Weights of a small transformer language model: learned and rotary positions.
MLP neurons of a small language model. Each row is named by its layer, matrix (gate and up: input weights) and neuron, and shows model dimensions 144-335. Each number is 128 + 24 x the weight over its row's rms, rounded and kept within 0 to 255. Numbers have three digits each. A neuron's up and down rows have the sign that makes its largest values positive.
After each neuron's rows, "fires after" lists the tokens most often just before its 100 highest values on Wikipedia text that the model never trained on. A number after a token or word is its count.

L2.gate163:141098117121143104154179130158161146143152115106063115144083096101117131161106159097148138153159143146144123120141084170146077094118139120095156117092102123161104105112127145109118101171103136104133136165082134108163130158139095138131143177125151130127138131125138113113083130152129125139149115131170111150122122126136121145123138090143136130119156142106142090142167113127084105154139120156121108142143132115163163141121093106113112124166081076091102077147098100114132153160160095129122099131067108147140126113110161148123076179141118163138099136156139111106111142111114138124
L2.up163:143121134123128087174111142126136099127140157166137118118122129089084153095121127106110108129137098127087121106127095152164157097110151117108126164107088124117092138130084106143122134114140101159158149099101143120106086125144123113144146154126102154068099132097155126137110092125137149131131117112107139081175123114098118117144108140136096134105165112140152139128117146103142099124162150126133117109083089107122111123118165129157119157116169118119152137122118097113145106117124142151149111073143148131159134111095115099139170096108167132106150113117122134095159151162071109134
fires after: "\n\n" 61, "\n" 6, "| " 4

L2.gate524:140090131131120126175099141140172098121172083108118146097115164134107128131072124157127123107128096109077100134148155126120140171154121124164105126113128175117078132133106183142152155104094146145165143141112111137082135168099166151103081109180119142109147148164131141130149135124121134141154107130100156074144139112140090126135157154124118131117140084129164142136150130146126121118161112092119123115126119125131141161114146133134126104105130165152146095126142103150119151130127127101073167178081089136133114149094124129144131113152117135136115124125137141127145164124079122091
L2.up524:105110125107126160109170125165138150143178135123119148150109110089112122183143188131164080104169108119131107104178123120138166139096117093100149085104142117115144126121096125112142093157132153111111159114141104153085125136150126108169154119102147099136126162139126097125127150161092108156172115178149097129161124097123097128100130116166128153105170155074099116117129139060165154098110143165107113134142154118133098115134122122120153122119102145159141142100167084111127142130163098143115130098068122092131156140137153130130076154106140117114152126134095172122137136123141149116
fires after: "|" 48, "P" 14, "In " 5, "===" 4

L4.gate656:116148160152122157182130096108110097119186093119124131125140134118128118099108132120166160149150099113156168116088085141115162086115147122143134138073131122079115134136155108102130129087142132153066101127103119145144138143121155151127150124130144201067162116112125127099118162117123138120123117115102118108121157162125105108138126087103124085126104157126137157123130155177124155080115114156144157107129111101086080147140141122164153095087144133094116150131115104135112088097163097142085115114146109114127128135135120132135104133147132163113110102124085169116111105134132122092
L4.up656:111114180104105106116145072102110105110109118124123140111171129153132134154121097093148182127064107162135175145111151175132142143131140159130169101122114138161111127131109140115134099118088133105120100097135156082112150158156137110148077129168136107114129089098139135123122089151099161123171110069131102109157127137103123118130128124121159153105159131061107122085153101141150101131137149117193133137106121137133100131160102098098150150163086144131114107126101140133136124135136161132120133112085103155119142137134153101098102132128106166151136130137193122114151150092105154140
fires after: "| " 71

L2.gate712:132102133174095110123129124165138142163101155137119117128097157126129144106092137085116099139122148081113160109145098136115155141149084109156150118151095106133083117131146132150108076135137095096132097160137130156076119142127090158125127127161091106172146109149103157119129121165164172165094157146142137136147141112154143119164083166149135168133133109131113114119147136160129143122143156160115120145126115118118122097106085160106115136101098100111142101159148131146138177154108173099102143103153088126114142129151140129104131153119136146140141133137123121105085132118145157135
L2.up712:087160101155117135100143105091130174127088114086169090134135119099092092155145131114122140078132119156125119181119102173145176132144123136120112151148093156144095147091142132132151107068120150141137156096104134121098141073119089155120144167102166121120102132165128128108113134101162124116113121108145124095123178073131125146143123167179132166118111111148152181112120124122102099105124092153145111181078158151161124153134160146114127157105110154141154103157150100154104116102157153116151147132136142113160126146110118111117132134126087120128122139140155149120150132154127155120
fires after: "==" 28, "=" 28, "===" 22, "non" 7

L2.gate752:161139107090129113132091098157158169125150118159122177095090172121139095145122143110139144125114133095145106103123112109133170144098110120189102107111126088135142108137145106118138109116171111170143109131083123151110139132119145182117120128150170152163128130109133128105135124154099141165130130113128134088143146118150127162146153150139113166138138124188135098122109133137127122131135127131067086097107127106104167128134110170114104141094128125132121083152111106098113103104163131136072171129102079124131146129151131182144138117146105075087127124133079162092162147141084172139
L2.up752:112126123146131120167124143188103124098147108147158114120090174141140134100128182093112162104143171142133131146107068121103148160144103152155124142161132155111143115108107109126147106136164122116137175116129146162080153134118186110116137145136124147132119090107110112131122127115076125125125153145111101128120138097150150166148172149154124108126154105146160154108097118111125076122135109126155115145140096105129129094138159152114152163159127173129154121131135161172100094087158131088151127116136139126148157099139121130130123144123116130135121160121118136109101084052104114146
fires after: "the " 35, "=" 11, "a " 8, "1" 6

L4.gate277:180118112092138125110116128149121151130121100107134136130115129124138104098114109088132128162141117129121109222134151157175128133121156128107088085118145101149131161152107103161142145109095141107126113100182148133081098142134113180164152104162136091132120166146152100108101132158146110104161113097145182121164106138126107113141195114101168177123129135096141167120155114128113132132114140118169100108100109132128132153150111170155105160179155100170105118112145152095162080130087110138150119116109152138148120140118110122111136118116123135153087087137148182129126094149166124090
L4.up277:089082127136107154139144145131127155108103084122170123107147126161155174170124098155144123166146122166170095137091153167131146143149139140122135155126109171105130085116172120139159095148132149137108140123108120095096133148136138137127134156127174111113096130186192146140104114132104156112108132111098116135141130140158130106111140178148147110152107169070116120089118171144161149122136123144125137136137103112091106143109129127108106134121150147118175106102112109152095148106134103140163162110160142147102102153145165124141131128083148129119168109110127111105152153077154130131
fires after: "201" 39, "200" 6, "191" 5, "202" 5, "Sch" 5

L6.gate429:118121137103143133137127129092111095180147109131153080142157143138117118164089099120185164115146108137155112186095114115106099163132138150160147138144131149176123136065117104144114100116152115149130118138151165170094123123143102135118137121133083169092165180165154140152119118121156096145129117081144146125124162136116110145104121130085129106155133161125138126114165081178144139144101107118134144122166133129100140116118102114132140105145127108119097110122107116127145153095108105157113137098141123156108153129135109146127106142132149090132121126160114137129124110135141125162
L6.up429:141154120158153106147116135188110111124145110125152169112141142110150126110140083142144127125112115106103179100138133138105130154193105158109125126142105137121124164133113153116183103124108139125106113120100119105123146105139131115119096100109171150114130112108157155129150101155099123140104086144129116107115148081163164139119099095101159164123164133129088118087133120109153155099132159116113146090103123102125111161148096089124149146110091114130147118164140129119113154123147125115114114157111156088146122118086097110123127116116111166147115165175144094123129117110100139134
fires after: "| " 100

L6.gate226:125188097110144135140116135123092115144114123159135152142112131177121091132133150093115172129097104074136040150135112118121136163130137113092150122136173156114109177168159103153126152128138137114123092111118156114110102101123152132101146110182165108137117139139162117109116116151174146111113106129119119077146142157135181148129162102117151096144116104106131159168176153109065125146103093157119077151107102112127134135112148137136079117140124150119174171138109112084110159114143142137139107103103131092163126142130113136139129143155146145121133112132136125135105117111117110135
L6.up226:152105151109163168124141101098088123129128166124145161155135128147147140113102101120124129131093143141100074118117144155159102109092113141129116154105114122104138132162145145146097146199130125124145096101143093143132124092124153126108114161156147136124150110105099140107123112087108148149192108106107153100120118127125133149175131097151142120053124145178141112145133132128114130103122136115125108135135082094131131136131171120113072183114150161126106105182146167123152150144128138146086127146103125164119111155126098130120075155102141109144135135131138121100160130106117125101
fires after: "202" 26, "200" 20, "201" 13, "–" 6, "199" 5

L6.gate267:134161157142144125107095140113151072146129113129101086142138114116119117117180112114117133150118118131104115125146150096130110173100121137153152125147083146153094136113138103153162115110144136126169154136117155116144132120110137100135106141170128128077142135197167122097133079129141105118082112112114119104136125075088106125143112102164155162136137132111152161155093135139153153131134136121106114109126079129145123165168149106077125105135155163125085139163144120094089135109101111151159145124098108170139087128090141189129117092170153141165112131166152116129124128100139124160
L6.up267:119160146163158117126128144103143122071146087156082171110121139168102161148132118145120093160124118134124136113146142133144150124150141136143092117127161146144121121104111132153139107117130114109139134140136117091103122136128109111135105109124132131122134135106168176171140098142125101144144141089144115130165079133115141103167147117081147160162148074141114143094156132113150166146116166131144128171119143156130121128115100169154127106080091071112147139096066089128145090150145154118128152166095101090145153151116093193132103139101174113139111097187141140171115168164175139148
fires after: "| " 60, "(" 10

L2.gate229:131137127179141116121129075100121121092179111133154163139105126144099114132136150129141142122133086117152119174149127150085120107163130170147103114151137160112111137144134071161120132121122141134105108138139150138150121074133119178109158117152141121134138120140102104142149144087114105151141120103140123087145135131115142143173128075094161093125136142148167139108128158096092104106159134082139090159143124096072108157157094096153113112140149152095149103101105145108186131130117097118121131128130134118145152149126076119112089066153115131152111120141085124125131128121164142104
L2.up229:144096148102153102135124149129108112163093168201154098146140145130098148146115116149109099151142156093120129125123136134083107104122092150153083101117115128138109145133102103184155114099087116104096145116117143072132166129156120150148078145120147114169156115149129132142122134153096094131121108124098135149157126101148097154117134088114129118105137096143102153132129112114117145144134116108137124118107139118129129111128114158097146119137140114114154104114143107115121153144155139111147113142148144127081085109148160133111106124107139129110160158123132147144180091091136148126
fires after: "=" 23, "202" 13, "| " 9, "200" 6, "0" 5, "footballer" 4

L6.gate720:124116135095148151132139171152135147125128111124128167104122136148125094135162107139128148141135097117149104159143158144127148115139128124169118147133143075145138130111080088131118103160144124146158162103101096136149113082128139107109157125111124150108117144181177146117091083128114109085120147139142149181169159147110136169120148142073165097150081115117113148164141072096155198112114170109118177137115110134177151157119145144080116160164147116169129099142117115110126111120071172122145120159097117127108119105143124177130142135165174160123116107123113154113113119116147137125
L6.up720:096118163135166093105146149116145170090145152122123163143158131159116135146159150121115148127098140131101144089150100146119134149154121110131164123142120100113154116160111141128112091111103125134089116101139085158154152110152165066087167122117119147143087164094166121105107165129126135123144101120089147103100135130141133133150140118132135156123146151142125140111128132137092125091109134132080153080133121138108073112189114175110171116123108139173093099103089106092132122133144127155090157126087114110073116132116130158107105147106147147110119100125120144115079122119102144102
fires after: "| " 78

L2.gate457:138085087127149110160144091102112134107134106166133163104109151105070136156140116103126133147163068127135140148101136118131130139112103163108098086120100158150101101124133161120126147158134126105066141148151155142136130117104134095146156121159154097129099107123119099148101117123125169185111107143159117127135113138078100141149134162140164159151140112142129096125116121163160113122131117162107145167137097115150114096173080105109143120096119111160122114155136104123134150096102141154110107111091149125120178119092102139122098119119091163131149153171134129117110130079153089140
L2.up457:119118138188114145095121114137144161140118119095131133147103194171096129118104145111097160156133119137105075124102094093143128178142075128152144145159138133140121158109152105105095122110150155092131131113173100125116125168108121095158107128123108167111120153107097155158115117084105126115156186134131129112098150140105156156116142113142112142164105097133157147104117113125175126122133126142157137127117100144170126138103160132136123124137129101169171123111189149174163083123150119109125110128132137090125133139146155116156162106133175165111162134133112140155126163123128145155
fires after: "===" 36, "==" 25, "Cl" 9, " " 9, "====" 5, "|" 4

L4.gate4:107140098109127118143152156140108104169119082167163159169153132146110085150135148108133085127121092112123126161139149145119130094090136123170124093137132145133135122090075150144168065133142118168128111165111157145151112145110180117141141128146152117142139100140152144179129158142152141148121121127116126091141124114136158137106135103149145148101124135157128139191148128125115100116141180101157114151121139142135092126099154065085147114097159110137106072121123130132164154115130119131150176081125121129132121102125149150139096112135104173161106117132122166146111062156135126168
L4.up4:127127142128096077133109151072106128160097117102169154095138117116147128129154129141107100106168135092089146110119118139099132118129158145112142134153101159117110095121092097119107102159159151164122161107121144110118120108155148124141151113155121092144169108168133110120172141094126130114146126112174168142140144124131155134128112094119133164137083122143118130122130151123111127089168098139119130140128129138104107149152115129115117137153115135156076142102111148133153091169094122127160148086086135163104138127089141146114104138117176143188115102135137129122143104101116130121
fires after: "| " 39, "on " 23, "On " 8, "born " 7, ", " 4

L2.gate564:117171121144132155104146176161114111123164134170113138130154112125150097133112134105129132078176100079157148114131090106104125143174129086138119123117163146136111137097133098164182142088145145163157163115083121112134161144149157137109104110170123135115131111094114133098101134169097191160137146145137151112140090075170117105118149129122171137196075117140146132141164133161133112134158099122141149156100146124114179126138138106113119117103097115111176158144097136143082104162143134125135091126135134080133148170138118139119153151105115121134072121161123126122173147103117130140
L2.up564:112180122117084131138170094131125136116135116175139103117122123132138112150110126151120093117140119108167102081161066110128085144135156128122073129142100193153101129067115165145083096137109124102127132120155139127084145146110116117165130175147115167150121091086133127150167063195117178122109115102124120124159128111115154163154121142138126166112155099118137157121067152105137146131140137140128143131166091131145134122162141115101093115134081119078126098132140146138136156110147139104175138137146098120122154106143150101104135119178123149134132122130123162125107098102134152117
fires after: "was " 20, "==" 13, "=" 12, "1" 11, "2" 6, "===" 5

L2.gate704:150175129134122104146156119129156163097135154139119138179092142114104138148101137124149103134132111088150111149114072141086101129135098120153140153119145152129120116129137153130136138094108137094128105117096162120122125141104151164146146132146105145130160139141155147113118082120125134161077103132135147120170077091111102111110116154188101121161135098147152116140138104136174123123132141142090120151144140123130162094167140112105097111141093135126099134098104135092142145127099131117145151120077104119138146128154126078150188142127152125108119122131109087131146128123099130143
L2.up704:104098150112144188107130124150117127082155094173124122162148130136133131161136125124140155152147133100133157137177119114106160156077108136131127158137123104116108146116098137160099121146170113127131149133134149125120094129125115133102102143155108119127102156110130150120094157122116165108147148132095140149166129143118126114136104136158149115145121090130100145115144150117116110181136109146122094158141128134148120090129147124141137121164085128128114155115089096147147128161160117160192127114155131087116156089159134134168136142124107165077110162112081155099137157139083101122
fires after: "\n\n" 56, "\n" 5